python train.py --n_kv_head=1 --activation="gelu" --norm_place="pre" --weight_decay=0.037 --final_lr_fraction=0.1
MLP neurons of a small language model. Each row is named by its layer, matrix (down: output weights) and neuron, and shows model dimensions 160-255. Each number is 500 + 50 x the weight over its row's rms, rounded and kept within 0 to 999. Numbers have three digits each.
A block is one neuron, or neurons of one layer that tend to fire together. After each block is what it responds to, as a language model described it from the Wikipedia text at the highest values.

L8.down235:516437472469546526546530551482506576500538566432556392538506495513472429496510482459552587424557438591508532607466388524422527519535459497472437493483474525426465664577540499555565554552552417509512476510412406506516474471526541469491470501542557539472523478406451437490455408535511474573
Line-ending markup tokens. Closing markup tokens right before a line break, chiefly the |---|---| table separator row under a header, the final | of table rows, and closing == of section headings.

L5.down515:506540433414621540539483533521560514446471504469508512480466512524540447489475498566449518494507558552463551549412530568529457538495532429563492508547548524549572510479474482534443545581457450435515558615447507487418567574415509520525542415473431548531536472422527450508468493499469479482
L5.down523:481532510496469467416501387488545538533450468494468493507438490539465508486521548549563450477450567487490535507509460546554454507480563519575403540493495379488446453496430450473553426508554544433451504562567504448450393544397442463528438500583484566454564463528510505463456487471478518549
L5.down619:516532551524529482509433545543477524504564507517493499360476466494509468543530533475495488445486458551459534477350493498530481532466404545427445468592465567386460474619575516494483482594506530515546554434534451497468466486447585413516490568463529495448401576497498591510502477587572484530
L5.down638:531432547549570506423427540446525410514567517467458480420459440478544514499594403521589523550487423528547577535507500454485478473440476500371498516509485521484523586549532482585462555492460503495559491581482535468528529543495529641432523436560453612414442521508549433607567475490443467473
Passive participle after "was/were". Past participles and predicate words right after forms of "be" in passive clauses, such as were held, was taken, were sent; also some score digits in tables.

L2.down114:502482542434511573592511536420625487467549501503508481485502508458535552480503537470463500474466544468483468419469500503486533498502605533539511547495510474484405521606455475470522472597554443466516539477522498503464449478513552440453547500490483481472521535495534474515423507482470478459
L2.down188:489504607596497521538459483340530445455596516472492519511522456493463572457512472556457616473528491477490451488408512606472492485531595585496539518553459526525515587494420532589403531416557475512506610435462555411491493450534485424465499495488505465482502536541538451444467487416536550461
L2.down315:511428446469496521508542473455503531543546503521518623485528465500588419448594454504464513490485491585403563585487407544571516494493490663476537529436444501489474417435610472506445499493439542469543524562368527495476454469501510488534440477540415579576405575465530465500495376459506473529
L2.down329:561485442516490562535472510466446547505511486466451487517521570582488419421517541525488535471508490590518508467481553539516475439458481495514495504503414504482528532537457582489484580426472561559568424557433456498565569499447531482503436488491628482579509581480547567450477496574438447467
L2.down550:485448439397453601474583429631543540544428512477478553478544504483464451515518433480376456549502576552555499466538511627435544582489593476470600472461502437469553511361634467478426488442584516498518454394518445506550478502517493548464561515584515479506470396510532437461495531552516470498
L2.down584:599584432461464507526590512374469495494568494484516536500404421434415574428484484554440563526482533452514491484500562486544535506432542423457531469553455558496504525428467507530522507498459430453404602493482493565524502514458440497485420528525575567488505517504550567432579503473483509570
L2.down595:545551417459521556595503528518465509510510512432454423569469601518583462488482507542499485478515570515469501513513533520502558503526512527453503455460473518584568430508493506463479516468476538526525460499438508439548423500568597462509460567371535427539506551494504470550490536457513492577
L2.down597:461468522384454469497601529478500519409581513496489530509514427474461448566542525541412523470532525485571479496503422505490508511489468495551533513522478570423582505414430508569481541577453525486505523519418507477494507431482554593472499470487466420578508600455506502515473562444461507500
L2.down642:485576506544439550478511551473508534446507497530497560541435539580467516552500622536426565443486422501562491501609411596525541602487483457424545501540493513557586463452343512535432525550422499485480497446435526457524455522425589468461461479408563496495545494549525496455529582530453451521
L2.down667:558471528590510584590473504423434481502622439508411500514578645518371463475501551489440466443551480493542478559541523595491477502512574486502547491527533529484522573506485528476544430459511482552452539392500503533477535487461505525502480476435540494563425506493523481465465532456522343508
L2.down711:499447519529513504515477451478507522569480445426429585478569484527557424445509545550511515483510521467408501553470586530370568547434565486584603511460446558512522507503417473528448568492598474489527433383571518602423505611488446518436562509473526434518525475531575583538501480373512503432
L2.down731:397524532541431406505491561539510417541539472472453546586466538462468493482474526412526522437567551421563537481372491476537487512446483435438513627442518566591576520604413496491508455569453597476423527599479571517469476497528523527607574524466604462510517452468525394445524440475465456609
L2.down799:504452418430436512521515526526475548544440457397537504437398437567499440509448446563588501406505512455580446483606528434535436504410544568469443563484385449427453554553561416564571388486515450448511478576465528513520463537544428519555478443609629464556498565457465575501524550432607523494
L2.down816:444508443511431610390522480401524489521572540462369552481478520534502516539531522533504556530465510536503430380480482495468487439381491472533547534454489508536635603421420569500502547495470564490576461497449579466491459505481503458489636607473492546513514447537546457530545574488466522555
L2.down912:452470447483570518521473517469499451550504469402548471458474523581510498454533437418509521403528420476511548477516530457537514524453522579524523506416493423497517453526529430479516444458421539367556595646569424450525503600566436562580532466530543549569521428431412526492552409439532403581
L2.down1015:472486463601433592536570518527539489497540437381553435509379518503478560472379501530465518618471455568601499424503528449452509476428524543514468459486545608525441451546376513508434482489511544506501466383463471485525577481555557434445562467516537575514515591626456469452584416462576506530
Word-initial single letters. Fires on a lone first letter or two split off from the rest of a word, such as s in semi, N in Nigeria, th in thunderstorm.

L8.down1242:447526435441516474497509593529513436405410437515464489465411525511482490525474616475502541616384435511500479466460531470460562423549492421495514588498533511454527610489462442392439460505522435507437513515480503456462490519445538402534481392501489487523570454477416582496465493532494500464
Participle endings completing verbs. Word-final suffix pieces of participles and verb forms, often split words, as in w-orn, decor-ated, var-ied, harness-ed, after a noun or "was" and before by, in, to.

L5.down473:530523552533570535617548553426508419562492490533516494644588425510526450599451559558443524474393473547490514496489551501582510482546568461442498540536487502480457499544396524462487468465512487577454582505451472486558573575471543386522520487516434532396445487510518551475470519515508474730
L5.down640:549457441527412474431419534362504532463488620431467481489509532502500463545506405621507571435466470536502649510516452483466539549456510524517552447433460498551464522503567510518484510491492549524519535620447419498496424465576547541411490549517422432488514436554565486508514487562533418540
L5.down845:504566536515578425499483476477466416500526502507371380484593473425441451501489460504535637508496449516424500505470440536486426499524493396529506473492466438566424630547591516503489561629566397533613522523522424497519497566514520464361413511471483499421437483496448455448442499529467480421
L5.down951:478438613509413486521506478473564547488495505590482436492575506521473429459486532577596508553493446586484458551555511409517570530473512573496621503463444429452456490441456482485519512463394485479529529520477459489516496423615602494465443445422485496410444441490457492468523469530540552445
Wiki markup structure. Markdown table separator rows such as |---|---| under a header row, plus the closing == or === of Wikipedia section headings like ==History==.

L8.down672:502520435477471454477480531505373524479568479483487477518514537590450438488494514549438509499455475479506520457590427436418473509543452555463455434527560527498479519510419445519528465528434563457463606574544567530524501504480473474490486559412582501433481498534537490502515427567438529525
Biographical activity verbs. Verbs of work, play or residence in biographies, mostly before "as/at/with", e.g. while working as, played as; also score dashes and name fragments in tables.

L8.down160:458539494604563456541560505476482487503485471460521487496484526488383448474497556405470512548567405542455579507493510521521560479503533496463483562500529536463500459534462496471509520462522547571508486591506404432518470528488557415463513599582481547461560540441503539484498395422477481566
Word-fragments and number continuations. Tokens that need a following continuation: split word starts like " t" (tours, tide, trawlers) or " sh"; also separators, decimals, and "approximately" before digits in prices.

L2.down13:462409583508437437474504454595476479476430509520497521474481530474580537525496554523509521510499485520450465488409415545524471433520497490615565536510456508439462463520478548437564530523464544468504496447561453533425377585506513528515569581527468504405492639494509451504427546473634504441
L2.down28:513488516510417546454553537534463441531568470584510531523546523454540508489512461537465572434529533575430567525548497551408515396425463463510483410474491491550529406544532516530502536458526570558490435347476513523484477507480545429431465491489452573521504463463560450453497592437429470506
L2.down48:510507589396431459430499471525465489475463481483517442588444452565512487478565532463567527484513500512552513441623567460444585571454424506478528615428523518520537387537471575443524518502478479574480403392499458478484503433547608479463520435533534500584522584579473490436407423541532514437
L2.down170:601531448472499399484437532482627589493446434580541388523515456486578574409441519487481487534559431586520450498500482521479476579475473484549450491530561576575479501509476554495583626400469543537516509464525565600478515564574556544464457409474498469570509462524443486427490508531461502475
L2.down383:445552491639486481516498539463521552524525480465587521567499455580461505475404436537428450479445525453429484484534443488453634477418525534540433515533517528451530425487546530559555554564552447570523460457508536429527423540417491563481425503575599520492481433581499631487483535517476540482
L2.down410:431469541534461543420512467439503519484466482592509522431521580507502514510500485459629498454523460617458488518591475433564516482394448518492516491490525486537468463614579499423486549559549483491468513537503461513470436434397538530545542450534558481510523451536467481496559569579516422521
L2.down420:503557558500511466465520532491503455503534425455502499502462551533604463529560435499545585416499546437479503454420454479519491459576489464577495535508560490500446501479535528541550466500511467501539554499482429552464481467447605560435537483496589419487494514503516538466527562501391425546
L2.down423:501461579524541573481476528504433456479444444459466518523468473496525598527515530409560538471481467560486537380526514401441484434523388463441533450547533677476638567480505555495540456471452454444556585497445499483464419490561464525553507613393480463601462524535522445436570498567477439415
L2.down451:439484554443494402545569532540436497496493455445512553502556497480511463550514454496452486594477565547488505475527521508361465414423555561577472511503551471475507537522673543497496574473486444480469588648504424430492521482504467501555512489508493524544551447466448526402486473484479428555
L2.down461:543465509527416621434579477441506555495555519498432466523482486442436460565484494504477430481480461564391501533534426489450501514514410422502583546476530512554446451508550556462471474510491537480522427430456524448465525519449487444534507508543578492458536529509396564461373605553535496466
L2.down631:497524526496470469429573487497393548454530488568470516439477426422520499520520436501522495524495514567515557470489562561395474408522412516476533533436470558480506477454571544575503466561481453518566587458489460560520441528599491431547543568486602538575411530531499500370430457478528472441
L2.down675:537539534622509441580544551485531564509521503504557394460500521480549504455498345539506520586517548574466472529442419494543572473507460500479478439514410559502436496586603463491549512489396465494432405540563509496500551465433453536499500440490539565578512426451581516542518470453505513407
L2.down815:537435577576551491462525530538484505496506484439437406492557465422432502584557610546481600484581505547530565483528403442449475494432532438465585469467522436499510344524492541487544506513474543492548421515505504495516513555502540594524461526453466491469510486524425531504485547492513488507
L2.down860:516514450457496498435399489580485456461541544449446530603476362511531435434411621497481500495535462534538463553552492480420421536489535469437509569419497446521441466483528475507476546499477477549477414461506575453521457521518489562535599453512480482422525460518499480521469564550494553635
L2.down999:508468422457558459435507481466518426441468511486455471537484480499480572597538509494463531442593518517542603434443491489460480452567552484510439503477456538548480497498566482503487497468484549409555479451397499581511522495568458541522514548480589426433490491457576443534528540559505526404
L2.down1194:550479454484400494627485462477504518504431490493490481581467527407548390554527424548558532406458525601471409520543474513500392374519542504512565481494525509572484466493468610460430595610542479442473465405468471454385569575445515455520493447500572514472469472468439487434456529467634519537
Verbs after "to"/modals. Base-form verbs right after infinitival to, modals, or subordinators, before their object, such as used to treat, would sell, able to provide.

L2.down61:454486529384491567532497477466532492532623457510357561433387549462508388601539471529488457497486506560507513550518455494466540526477502571460463468580547383532463445497455467504490520522503483392547508571425434471502502630421536502419559501473472490463463520497502498553451482426536419493
L2.down172:510495463462458523528486508451500516503558547433460660545503529510597451531481386498527438432485415481516541521588456487601582444553422559490459525539500547432466546462557433512529541434506458468518481508503486547499510562451432419468460577478474520457468502492560510500551522534509520489
L2.down435:477531523542485561552585565443485428595549424527501543562458452499507454480483479510464497545521489461601374473502434463551579416519573543493407425433561545488503553451444541467488540474524605541520537448567538504521498465452538465524508569470508436448491466487461427499430473508570471504
L2.down526:463446540585614425509537488441491472513427535429519592456383324479519489579392528528549477574464538511497460525449453531580402578489474567609522521466555441490445523460477524486562545503545516478550447557459504508469464481554534445484549558499437561511532479486547439435536459531477525500
L2.down598:568526464453482491538612507533568479534486508432567486382330459578441614516425519466516424456489483457564554510511463425503456580452546505458436549507548466518462477521580533489395540442461479480465408466528447480542541516539448443580474441416450468541557469429590462414485516548496515540
L2.down690:487478529462490560419489510543576447426528516586440483480560528481448442487441513537520464592469487494455507556563448451486405481501478513517487483507545485604467442496501557524394568477467530477482559460504539475511435443587537484488484403463539423535455510508498539515584430509537520480
L2.down743:487550544517523597437488434510533469549556514479414556444565512555534454497561488533580446491533494444419470517605455555505459479517486595485453538451464508447509541498374516455492524406503482554441508452431552370508565444514518502551550449538567516450520533537511473513528466550520539454
L2.down792:586434612438531530506552465525478442529493565518459422474504465558418526475505545610517466487457602435532549497516486539574472600575512580504510574468464496624489407549470422550504550590466444492485460522510508416510440550536568565499515470349445577529429541542498446505461433420547595455
L2.down839:604383451599539473578507514525608392450448456550523461573405450530531556567477432511487509437413568466522534403624398496597519540513528511477496511561536488585448474440417457496403481487507422516464488450467498486478365501585471503457564560529471459451503590383551478444470557478618535517
L2.down935:473480489439528535544585518548509531622616515601476615408522502466465437559541495561520514499479535537561478514492465507490459465497490519448583465423479503441432535525551591479531450544507576504412532431543551504515493521499527526591478545546468499517509455453464485454539465606479563525
L2.down1018:423482507489544437496431517480520460489594550400544564488522491565589583559523482465467523499479479538502538472593429546527414484500441543439531555457503538486539453481565434533532604558525445573470500541453510530473552482558509541517459465567540501442455516539550493481457448459460511458
L2.down1058:480496458505504509422547507526540561465455573528492496439497555496586407548565525481388487438558473450541524511464575515517459554466514453549463499463451459523418507559507472555619538567534443495463422458487501511564479503518514559477457582533559572440505558593614515481436518532483463469
L2.down1073:457539524495474446523499539547538509542434529446459531496401451478423438543477576517492465482578472475536510493442486518511554461514484524553477543601452447402564446499454574592480600483388434493429520546518581568511549525444476514503479574564423431497562553486448467565505500440577442451
L2.down1116:470553426441534560432480519453516416507558508569498606549494426495515427488596494505600498469558483488461561541433495401562403424488484607467446512489525540466464535566423591478466438497568532556453432465431527581501545525522411590475463514492490386495405541505567415477531448539441505528
L2.down1229:584492524452544491495471455479572542539551520491458601518465501499538503566575573438556338459485596525441486496531431572460456497457421528391572538502463496531496465467529451416445621463552474505487486452399478480454513453423501443463490510523457547520520540534531499454500556513613493503
L2.down1265:476489510518588503462496510536539422581469557503390535505470490511511497482512502509532549472499432435458425458499536398449576450538613492583433477484556504420537532509501493459433574525468451484508500574491540461479512529554422531533456442560437404514530522485484500470403444646552475398
Possessed abstract nouns. Abstract nouns right after a possessive (his, their, its, 's) in biographies and histories, such as his career, their name, its release.

L2.down90:578468503459485500536443572466509513496512510530448532506516427572582488546496540490520568411475473580556520575557565402463482505414446366461551514459456466516488481482510532475475515472495513536476475468448412454407524572441520469504517479465427543485548495503477457537569502569549447452
L2.down352:511525531494460535461444446577495453461553412469486463509429489510504446480533451453524456479586396527374409488475502525494463489469509426535549520550506630532508479494502585534470482430555521505513494537488470464466449477443446484493556499564532543580491540519583483522466473584478459454
L2.down474:513556463504484512449488488371450478428537543483497499502406541498587475434564436416486507420553517564579471577533519479443494540523441633496507457545482516500377497473469517393484466481587450560515520418501485486592601457505531450516535454544492435534536548466515463470507425533462532615
L2.down483:478441529507563486492468527494575469536524500523527485487414499565522521639441533509585603576504520513521503538510527527559484506541542581501437470526559482550444402470506379474516533438527551479451523384567374487522518537504499483466468424493499444484491481540513383506536406424505529470
L2.down603:473537546438469461565502496553563538496502524489461519493432632450542482474521558420527331490477487520527503601524587613495416520469360480490448544338602485500551418517530404568533515468548542525472445458494521526414590483505530503501501490558469531531491497475596468487490426482476492531
L2.down709:563503496546549492482430501393427449530505503486545532640532552548554387536572432458527513572524481539460531465563518517484552499477486532526476416501350448580523485519473341506536552461614474501502517533458489612481479566537479520457440511543538516533552495490590451412464482458542456509
L2.down745:493531512473406498498621485513456524520604437500471525508547483530448468458502527502406490473444447496409556468415532463541535508479466467507499519635497502517457445467580479466485551509489472490489525471483525560557527536501540471552446560512432462477515552515505430491479458618437432510
L2.down874:583544507506367464504565524483506508541537583481523530453511533501611523511508471434530551574561472477433458567480440513465404554463470469541495437421568547464551543479583505481573515439443497643510513504339517484523593478474460467521526490622515500415443474537573476466510607452587518441
L2.down883:417535602429462474512488495415527391480434582486445463481455452510527522597537393459497420543566464483525405499470471465534515475525519528500469518483379479553455519483407540495537549506432453550517398715550485458494487539498465566505469464434531552423488510580554485473472493456541629485
L2.down890:467495444459531534471447401483444424518519460476504600498459456513510412499532487415524530435479499475507451546465399502443557497401527474538492468459483516376531478623579518485489454492508450541496512537560536519514506545529471454470535483452596456417451592443470429490551464492443543411
L2.down927:498479403516389559478492525535596514569540577581491495467517506493448559536452508364548492586518521477546505555467522506533498504546464428443404389572505578574472444476567496529503588510529622509466564356477503510573485504486490480500564480556576451503508515515452435474469461462474539419
L2.down1105:546480472520511466537465512590424443466554474456582544411470506510483504473487541501505433493523541466483471495535509506523467461481443434485408530449483532539569457502492497575481445462570499517494491529507508452492391359534566534563486503514463449404442571579535465630567484511432514453
L2.down1130:468438510510444545454536512455570526472458623432462399483481497449497424495485460575512649465516472552457527556496563514500520535565428480510508558536472492473492587395486498488610542501582473481441553494410511434550474535517408447575478542606447446459488463524474487487469508594578508546
L2.down1170:505606480527510374561423541494497440463457546456539545509499557497580566476482496451543365457491488484554497526469487447515540427553413590507464520488490513490489505517505581485523435553422549499500511601456568509467485329554415440511579435540459547501486588413472414461542513598552529480
L2.down1217:523479520339421511537491484476530486536433423472523537455553615522564491509505550482464571525512465460519410484512535455539433496522484525430469456452383511520479476448528486486547467421444497451517507562547567478459491500598588546563539491433544653445419481498422493575525505520502519602
L2.down1278:492532456535452381523478494493569515429533514489461559466398548574537494489450531454500495503446504448543492464547559350549567545415420543497450470550561494572510439456454420503518498393503496446542469541497583510422483530481415513555516456511490546535461546471446496501612463516427588472
Website fields and quantities. Fires most on "- Website:" (often with "www.") lines in infobox-style lists, and also on quantity tokens like $, million, % and km, empty table cells, and "until".

L8.down1264:502480541609495508513468490508425373568478566424558536520494479596496423468525497465477618463417497525494551505465461463589443594516602543415583527440522508570473491560361507570457458495503501322392496534500447451501522561543505466575529526529467474510509498426399513525412504478435454542
Split-off initial S. A lone word-initial "S" or "s" token split from the rest of its word, in names, places and nouns, e.g. S|weat, S|ale Creek, s|alivary.

L8.down979:413490542529466525523515515439514537547529484488524525497537538459528445516467495422494533524548433515418475448518548572428518550451427544382461533483549457442526439527619519511557590501513470478574570554471516540486484491452456458467467523507559451544563427514480565495548562548527458438
Object-taking predicate heads. Verbs, verb endings and prepositions that need an object right after, such as under, kills, accompanied, working for, usually followed by the/him/his.

L5.down6:486548460519493481540494497511461416474474446487497452479551500562475477472495490484493538372469493519532453498565581601504501548493510564526536550438494386445459439603511550462503535535516473483567556494590604464394615460492485493493468481420442518468517412424495552581519456470565557516
L5.down194:490614594462504483469578534481426546497495477525493600531475491406444559530546478524459528558464456479560480637514491496576489536466459590480474414525546449560409497515574568500409507502462574459449570484545522518404526513485508511549484539475508622490481536534521528480514587482523497539
L5.down1221:552596595470543467460503470513456573540603406508481533431539523512561585492556538498540404519510432490509566494533514542504565540442521516429610540497533460433563515521570501514535516508562526457557541447528606489476413519537501584531473515517462573510474457429454440554498505504475496500
L5.down1257:507510507528565513411377552435473445578467509424577513491495485531481451572557471572456487612561428433529610548558530432531460493535516520483461507366490504575460534559485454481584486455549490628552464461410499521480583504456461496541473454531472541475567413521557488530547573563526530428
Transitive main verbs. Main verbs right after a subject, modal, auxiliary or "to", usually in narrative or expository prose, such as seek, sought, acquired, put, join, choose.

L5.down174:444464546480507510540467504428446468559515514499531460490473455500513484525483459451497465457414539533495504444514560562547519467496454455457505451466436544540505477503564512393550484517448526474527517474469499526490473536447482386455541543489427581464460562440606531523588441505499535514
L5.down227:425447511514634501482461553538622474411480530442486533497496502452488436574543559485482406495459482462506500504485563559502442519574429535480449504481442501503588527574532460600486540531453460508464524438483580478455542544399500433537455582491456489494509480446452423416550567536529467481
L5.down256:596484509499513472540530538517495475420509495530491521590451545436502435582478457514446554496453395421464513462550495467501494503541503451455512495507527551554568528457543587472565508433427487532556515444498449460593468539409481432489508469500539449579597583401470492366531526475449520501
L5.down1263:534494504456570512494516517497574496457589470494599548468554437533552587496439438527451541546462499532528472541476544442565523456518479549411453447481520495548447582480510545530450523482519474457484545532436513482430599552504441461525431472508437564437535488422572505482551497543442536457
Head nouns ending phrases. The final noun or noun piece that completes a phrase, often section headings or modifier+noun pairs, such as Technical details, commercial use, several countries.

L2.down3:476500494434592455491478462563505476517488491478521457505550543472476484459431576491454507496413482531462442529491570477380494431571380560518445496535510534586507533450397427498481524530506510478454519380531514521476534427550472442455525535453583524457452401508496564456481479547410491509
L2.down21:420462522418408472568449523473458491424524520425497428521570510544489547536496482454600618581538542556462541552518500507509331370532437478497513512452545438497471425492459470588475558474582554532501508546559423528576505536425476376634501528527457568516558497483460554537501433486513533433
L2.down142:487535470500469585531527490496481445473487542505460479511480548471565476502451450494473466478510546496484485531536352458563347549449517473436390492541427473443550503580494546463487600544437397466461502642500463575493403472465561477488596452518552469466567448479486450460488447564434516592
L2.down219:529582567445520472487436528444591509424546512556531537506481577506508551531505492562436432528468526487556546537529564550518525488524398552503443487476594488494517456475482366421445496376594511509507451419472577449491622570530526516503443486524492466484528526471431477474578460509536553542
L2.down493:572457573417453503430500453527497496459441477419557546444525493458538516613534514537418558536559408550473566421435545506577500475444492494525571524562564393537544555522490514540472468544532521491508426460459457531475475463568403502558472503537427609463531386581527544483472484450429514580
L2.down496:481586453511483589567550566464421517513481493588471498461530544583631449464481467509436484486517594524522468519470593552458550507499476506491514500540521545564509550472520487397509542483525478453442581640463411579497530505419501580531507466498512513527519521475549452413571394443529471557
L2.down606:521479525488545448494435603494446497444514483505433518490514489597616431440460461548472518437464556524459535463477451503471485539449501385413473493502444516416486517545556533556578465430462522478547428438417523504494435513489492484427514549508479536620610484468423475394467520524480439430
L2.down608:469510511453569534528397587481462504391439552546462509462459424504542530522549492433570412491484511442585455459524486500416651521495532460523566460574507508473504482492611510478492535527604559562531609631523488478471466502530416441472519507475461551406416503518492479441485456424467474463
L2.down777:475491478506543438403463499510572491446585440457490397481446463493494410433448516413416529498601485590432551505477527517441510518545541448529496525469382491491535564565500531581540528447501544477526531465435456517510523543434500462568519468410552529515476441517467577521489438585511388477
L2.down840:540477476464512521508476560640443502501467482491568553462504473481486460511468500552608452555470541575479555398553540494612561476452497574405513442447578467522488426476541466554636564492506494538509628566533470625533575534566510529453547465507418517500508489525486447502506606566480416382
L2.down845:439484476573364492478509494470494504562495510477467527489503491625430517456511530469437525512568486488491480506531410478543483524549543531531556453489478532525582482524609485434566483435451365565430468467486525442479488460469541512655574514509499448548539445563510437509500467504559504556
L2.down877:631531468495474510474525431475552579480440499468487573423487485528612483525510498489480508498495493492588518524507485450477515519450597538567462502499452489528499500557437489504553554506534487429395539582592564467482497511482573395535533512523484432521460438590425428428522493529503554594
L2.down1005:461488427484514481520449563400426527463418426547545495517498502501568544492458507504442378529532508520458449466521538473492556466564602514457514558566560517507522472499521533567474545492525498563459486458492458472516507560511480509512454471524577553433479438454497492477473599524529694506
L2.down1065:464541503540540581503487516460499584554555524531502511465458499500464531476527504443474470463521496549521514498502518542466582493436567556555620467494381399534541501494536599495487566471464484394526522426575466512448483480504460466566431446562478513424481464473578531476483527471451512484
L2.down1260:527582510674529457520464557480535468484480435500502493593507648452577434535479432581444450543388498578485483559556587397485493502468459476512516572427552590459556486434449461480399546492532366449490530541468500481492524552495491449511467550571477534502626467531524506424479443513569458544
L2.down1275:421475521306473469558577507479467431583452407572497485558556527541463466470484575559468544483466401452470553639498465479530566587412530409516500489491498450465535462491429558540517511475419509531586566501508525533437496552482542510439492403549576487460559581555623526525490492525537545505
Predicate completions and closing quotes. Closing quotation marks that end a quoted statement, and predicate words right after is/was/were, e.g. "the same", extended, elected, similar.

L5.down131:500553477539516597453477462493488530456501546490481594495540505458589424495504496422502439568573450528518479468404442539427390538524554588506552428503488598466528554550583550387572466492509511500452483491579454495504514511499447524481461469497575461481496450459578545483426507600554456537
L5.down342:504493569492571459499510494454466544454514457500470487542449497530534454413537499474529588465426509456549513473581459564493566484449522545399494504467392471502426402445520621387609585475545453505596578469520430413485424509614528494568426449440517542507543564485487393487577502515460439484
L5.down1033:581502546558437463555519542564531536571426505535527564499536483494448454464477482499452480546553504482498358572570479503504445462466541501400539576501479372403563503513484545554561494454424526531364524508543555464621468516560447446554470528448502595533524567460517478529444401436523559471
L5.down1093:507543582595487570507572522535478534548492495472493548479513435547442499399551489480464474527436481558397411486435464455514515544537542495484454498585560521416464451488569617481570565488533397485433445599556482502454529475467465405427529509549512531486543474526502497504386519466477495464
Quantity-to-noun links. Tokens joining a quantity or amount word to what it measures, such as "of (the)" after some, most, thousands, majority, cost, and units after numbers: billion, 000, in.